Part of a small language model's weights: RMSNorm before and after each block, 6260 steps.
MLP neurons of a small language model. Each row is named by its layer, matrix (gate and up: input weights; down: output weights) and neuron, and shows model dimensions 0-191. Each number is 128 + 32 x the weight over its row's rms, rounded and kept within 0 to 255. Numbers have three digits each. A neuron's up and down rows have the sign that makes its largest values positive.
After each neuron's rows, "fires on" lists the tokens most often at its 100 highest values on Wikipedia text that the model never trained on.

L4.gate539:118167044163179138092141177148090094075147102115141089115143075109099147120143118154117097129105134138069138129099096119214118138102063169141147143124152088116066157111129131163188108131153114107123198126153115111125146112158120133080139033135146125162118087105174184100180120175132155086144114093111148076174148153150133109105125133177177141128152160096173126155147096141115108133088206136136078180153144132099101149159173225153113128115114080152120112105113109068102091135112106128137109114143101126137149129100069130124159113068121131062155097111165169109155119132105186111
L4.up539:137136162134101124132142130090116132185117063136118087132161120034171119123148119240192127086123127145138098155093104106114167169157124117136148048166113115143164111115133118138153122163165122149161155059114108160120138145081192085145079180116118155078178127092167137135131097075138148106087184103158060111045120177142100125135137158104152174136166099138068146133131148115152084108096146132120157145165176156138127143135157132048130065153186093124068133082130099160108060110140137122076178074191149165113093140148164096151109090142117124120120113102125108099141122142124077143
L4.down539:123128069070172120124116114115143098093155196128096149112159106112119123137109140115150149118120099126107157117151188139129133109092138188194150151147130121144109148195129130140073111174150087099130106161202146153164149086168090189096099100146117129114104162107187116117125154079138121111087118177112130141145150084075070148053171166141112114046159194093138184093137163124124093117197130168110091098090130182158104100122153132102141167029084150168137185184136073086088170104143098117113140156145142125110203122093091183163155168112125111104112123135094087123080101164108135153
fires on: " (", " |\n", " as", "|---|---|---|---", "–"

L4.gate70:075132126158136166127132119163162103154160060147131092125141143152076137145106132118138064125158128177119120141134129124148108056108088080105180163101128155139139120148017149108152133112133182122136062148063170152093143123155078101156158115120077088179118101151092161109160155181109158161133129150068130133096209160149133128122101113114072116091130140069120055118102120106123099116145179099095100086104122128119162180120131101163187107127100100148137171113188057179144109109165112088147125152185163111116116200180165137180154074117093146125093076146171122093119075122091136173
L4.up70:089106139141127168146134143123179088132126110175190169071138122153122133179098153087185149119095135143163130154146145168105194102152096094121103153100109138159115126136205138118090119065117141088106177117109132133193158127076087152127146209143144057164213172098169118119094106134129134103093112111157075201133145147118118192113158118144118138176133147117120124148161137080137105166074149099087109125069119134129134150147111111090132105208122155172193142127168090168127167175134135049122126100107186083146142133147140129177119141101077131162178185124181092117110109137104143115
L4.down70:163134081114112149179121191127103178150162139129074123123102150094124133096137127113109122118143083121143122135090134071142046161089176130158136090146137169101128122136068153145169134148118109156107083126126167126090105138162113081149079044136166178138061078164137160158172136192095122138162149194115133151097122108140169096135075144131147142105121126115123130061121160112135144101144145143201182118198122130116153171107114133178174133079134096082059127130126156120161115075083178168169101129120155158114164097126134131116119168178175125145093036120112151104152170143158140141
fires on: " France", " German", " French", " Germany", " Spain"

L4.gate336:055141137136090144093154155079143132128064152098148178125117093161142102097155170132123121091114098119119147075108166113120102123136088105149162148118093120103155130094084144108146137136136171129149121104089126119139151167116133081018102142101156176066098057118154156131158147137148140097123145145083151136104168162117182129092154143104150052063115153162142116074059167118077175143054105101139109162128117102110169113238151145153098183142076104108116134154130094147105165143196196124162157139140165142140154147128094160117060072123149127093108127150136167108082094099104115130
L4.up336:133138106152091110119123149115163154102086211087165160104148090072145100107185120144158068070134093083109148089092134136084163092164065152120182156112107109138191145105095141136105125109153106166163115106091137148080090200145139131095132167172171126140142065160120172093137175135149173141200125158114151080106078107068098119099148215196101081119158185133106122145048084129078123164099160125127154085175152125149109141144139132107128172092138110156134109139153186138063163147123144170074147138128150168133160096141050142062126104148156139074079155134162132125104141112115142140
L4.down336:075123094053114174192090111122142105140142114205118079148160118141141127109086144101128158152107149193131077126144090134117136111093141122125107165162131150122113101139190073183126147156117156089163110118101140085166179118121046145126162088064067148090123180136107103171118076150097103108090133089092115193151146162139150144138122030071166121107125078159148130140183153127149129049149140111192088158108173109135091110092107120181070065166121124107154192139066081111186092125166120078143151116139152117124135117185179141185144151120118112127195125132083113096207124123168115150
fires on: "201", "202", " Mark", " |\n", "E"

L2.gate63:114030060116115092212110106122155150165166101219148120110172095097103086182130078121111128109148138117155110218097082138163158125115056089138090163065165123121155168211172135113118188137151067133151119104128087141151096089158192139162125111087174145143171098136168064159127147059110138090120137114102164085125163167077108106083125150155123142127128088108142120085107145125086153150131082121122191123102113111145109145150163155123123104115100145188215144167166076144142134133131094115134124145127115122167089095150085153145127124158114080092106137150136199137152133139119076151
L2.up63:154116106155138136183112115093101134132139134139139131175094155123161152153230046112150141097135121184119167124089125146101150072088119123098138111091177167089088099122150152118138150112142086103077144138173140124162096124147124141135127138136125101160143104094146154161065150068076114114105152086114164185149190221141068123170093127173138149188174090147154083154095122156138140170117158100129138116100137164121156155095147120083184057142112173147159161163117150091135122100126116067097138136075078165184159105117097121120165108136125097121068182076176082125108123167138098123
L2.down63:140150205125150140038158152201149097069120110129135088115134157108119135109015207173106156135098148130130113127151161128126146129119155141189160088172105082133145144121136086145154085144147165155114170201187148109178151089108174128122095086145109095093100149121079172110140125195127137141110145143108096166139092049120121139132095103089114085089100119141106132116144124116107078140184121113161088086138141105136144098151109084152129185101163184091108156105093159137097140117119192121142118105165151094091141175125176113132115133161169196098171129134082140153143105067131145146
fires on: " two", "acing", "ng", "ings", " five", "ally"

L4.gate386:094178066133104209121111146163130098158161130112115148091096152167107149185060125121236168133134125132127120141128182136165140162136113129065084074037133141102150135158123174125153051073143102078138061148137126149088129161128178130105113086120154174150102138121133112156096124197186140130106152076115112179145136090156139143162116115171155162136090112122125082087161135176166158102120163063103100165100092109112092191065154171091140103112134135100124108154162113125102101159144076148127098095138085122145124125131084181213113134135162113120103194118062121118071131103098139123
L4.up386:115148158167111084187120160160098099157155082147067149181108132118170142198184092150153130120083100143194104144103135109117151097079167173114078125090165070148082102148131127155113097150160170159106056159126066163112138112146122080121130132122116067227119132091131107121138143149152138104139144152118108094135115113120075162178086117078173120110117103075124070152145137091130169144112085174125132135134083141150146131082194094125070095181102157123122169118142171125116078136126083164165167078131108139124085119091167084152135133138063170106094130110167081081104186091122181109
L4.down386:159140060102175163136138104093195159081091164142174142077132120126149150086064186122060126129133150135072142123196127098135114131133096110128157123141123147101166123122127132130133168147109101115126187095109184129184155124091116164095115171211123147075119134174092149150137114106114117126121085143151144140070142129116130124118109135226076082144122201126153181075130143161116124088162178057135098108110129124173145086154110147103183150088168096101127138160113073123138169140137146071108104114090128136131155172101140167127121104105212076119130133132115149171167071166140126168
fires on: "%", " ("

L2.gate369:081123127093190109204144088164157138045176135147059128125122183155162124132123137155184116172114130093110122100125136090149166118093096149173147165119087146094148125173119130141156084067098177136134108139170104137132109181106123072156168174097111138147151095061151153151110123139122119119097109080102128085133147154176126129124116123147124143167106111132141120078121097176158118120163093182128123230080090067187119195096152158196110118170122116063120089119129143092136126154145185133169122133112111105132168085144130142127124133075150184160117103140134157094157135199112119097
L2.up369:085149133115106147191124132149156112107154088139116140109159143168145160125059123158119150190080138100123129141173092125205113129170187157162131135147124095096192162109161136151118091160092103104123137127074122172158140165076128086117141149062106092133149142117120139132089188123142160141101162142077168138154186114123151139127150150163175160177120143135172047180135107118139141116144140104085132178083121090147133121113133190148091062139115133128105114155117112046210111129077140114073155165136128106159104119200132098147121121111147149115125148103101184117069109178141124082
L2.down369:106169108090107163124143210100105102136135167102135100087088108119084110105157180104126166088096063156131122140103134147104067108082127078125109097105184197125112151108098123043144089103149127082128128114148136064128081110191101101185137119147168146135160115123174156081174099128040085122115145154156199103124117182139131141110169128116123072070123114075124131093163128072119115119140126200117155136138170171122141203162135091085144149136122110148152167120143168146118171127164096061128070097084169151048138106082174107110130138170138141131110094172178096129171157144100112117
fires on: " Japanese", " American", " German", "),", " French", " Russian"

L4.gate582:172139177128121134132207199138140091164122082111060122150103134189137091142102128115122114124151104114149158142110148113103106106123182102092175125160134153168216115117133113152108174144091082110155091106083091101151141072112111151151116094131091141151180097116165098093150121103168105162153149140110139103091136125145106114232176138079111129059116063166129136114169117126122132159184147129170120142148111126146096102070062090245168142108117076126208077060164097127079125106118156110085121141134169099138120119068131165074083153189134134070144101122102115136082108169086075136
L4.up582:102115157116104114058130145144126120140121131135130102138161149193151152193110212141179124097122118126186125118089157120129075114108120107138160145199099177155167082101122142106103135107120118132119098114137146141139088108112095124148112116205078142129173127152170159164153121140173156157130167129134126130114122122173138060069126154086116148140085159134118143168201118132106103168153095088139220135111163150163145148004087129144110140161145060162086101120136017126127153120149180079122095098137076086164150164124139138084136113109142113140123157148146138157138121166123144118
L4.down582:157155109127122173084083136124107109117079090149160145095152162127198078120112133139132177136141111108113125154157148050080155100176167149145132167103149099160140120184132135174090164121075074133073110124143140112091103196065131120128130178135157082106208160160107130117116135096136094080116127159137091090140161089110136118140188167122133104153099132049092145184162154117102127206107086121087158097108150107159113100172158139088184137166098132122177168173164138102129106108128044126108168115096111105082060189143118156108101167153147140108135159095122124071130163173124075101
fires on: ".", "0", "g", "a"

L4.gate444:110119112168140136111126151118099153117100152133150070073105061154124132114111132147149122150121116098107134123099147155091089169115137164131147108126137129124129163148078112135082106129152157102135115118070148148133145181119123168200144120125152080188110130099217100182136112154071117129068108204060150118070155099159155071178128113141105194115145175191112142040148154140086158133122141171132119137122114117149134143115060126134071133094136071145148134147111155167128074137090137126131152169081127190081028162062104129117097111105191181097052121101108084107135148151178078149
L4.up444:113152138113062130142171071175177094105106123134112126110140143064146129127129112087142157117132138164099157120117073085116132090144124157168151143187143124077140149157115133098165126070096170128153179151137119166147077110149182177132059118094152085109131126156116141098125070135141152109134065151141110084153133126144140102163114128111129121183146089091122153184142195124138086136136100120114113096132150176108141085185180126139147130145138160122116099129173175097088144102110161124168161140099142125111162109121169152185154115148105099115088159137195119193129112107078158181
L4.down444:096097127166115144118106162099143129124135199132143167099166093051089149190115099132131065080141123107150121117130125134079098165135157113133118170074125112151126162096096171137125132164143135077120049116072122147164164129163155143163135154180143095118094128132179121145100150154099134107080173146173191120094182120155182111128152102126074145113142155114117129086099091109134180119113140130164153109136181125118128163161128152123167118115152134175127165153095144044127118113107110127133086169127086132026112148087132114057160073111154158140095104112132186112124081196128099176
fires on: " |\n"

L5.gate175:045135156137130157141163094151123101098136142113190124142119100160060097128103156104105098163107090143120139099180122147150150160132135158115111156119083103083151135115124140127069172080165112148169081144139162103091164097126108133127178129168123105139155093172113093204145112184075140101134122110100156149153143131079160080119128155152089107150141186184159148080084183123129101049076131103110128161139121162126095155126158135113102161128101121154076102114041123160161111159101157089095095087184203139145113171115125136111121138136185134049178085074159082117088099128160119114
L5.up175:161115128086093106132120109139092103130081086089143106147168163124103097050098127202117133169132074060135091089139114111136159116141186103079192112138116150155163110136094141085148120083137137129159105105169189124145170114136128160167105172130151141145106146190174139123108113167128121090091089144084140115141162135110152080070128087109153131150182123108172110105105126102119117103041170133125137077185103086125159080069161161098120181121093086153190128148122119100122114175136143047116112087149088109077085170107177173175116134149166139098045200142112076091075118158077146094
L5.down175:154122147082108130147089216157122135142173055153080163145139157117133103133155111075111120125114106144141123170149087132135119134095108108057113102132108096144096090084171078175173057106181107115080150137065084116120165126133125081103091139124126133087127192137087107122124137141166105106112095103133120121030222188114196160121147139086097117148136124122195117136127104203119130077091104117124135124071097119095092089102080083155073083164066120050110139123141169088126175193140188147081138113122158117154114101120132104137140143140175133097116129119098124108182162141115180081
fires on: "200", "201", "uc", "202", "196"

L4.gate1014:074112146154080135125111110136168060092151170107187140097124074135134108104136155148161148176096103111170091078136133073061167164143145164156177143106135124132154113157129122157109185151140137151157104102079139107174163120084146113110133135160127188113070133146115219046119147133133071113118098166064122069089120120186120088147102113106102131169132110120150116126110153159098084092014156148133138118133168124199170148162126187145127126207070115133155123175133152133155125161147087137116108115131108038131127181134078153132158075183125103112120148113082081123155096150135104135
L4.up1014:144108110134132114091161103166134179126086160105134081118145102143083132067160121096157192137125127124087157188165086120105124117085123104145107099121094167104188085083151114111125196143126171103123114160134140084202068079112060143094087066079070136137116154131122084168164048182151132083121113173159125195184182152094138103132119110131164133164162098137165156104145156036104091120160085089091099104073184161155155096135089116117125123064151129091153112090152139087109112085113100119080097155113089141096155112117181079147104135104108153118149156145156069103083123099105095143
L4.down1014:128096099157104131131058176114131078132148148122143149141097078112138087154115153167153089109102078127151092065123125108119189141123125210139125133141117092129116133161160156127170137116131101157149099085054197137090192146117194147194171179188145154154052130130149175120129156120104134131111116110162140118046119126183141127128079164091103106154123135086128088097111146172168164131058157140157200109174116116135130155149162159154124123181106149138167133150158123085147112154144128142092123131109119116094134178117090162087163079150147103097146172113123125072189066145136183169
fires on: " |\n"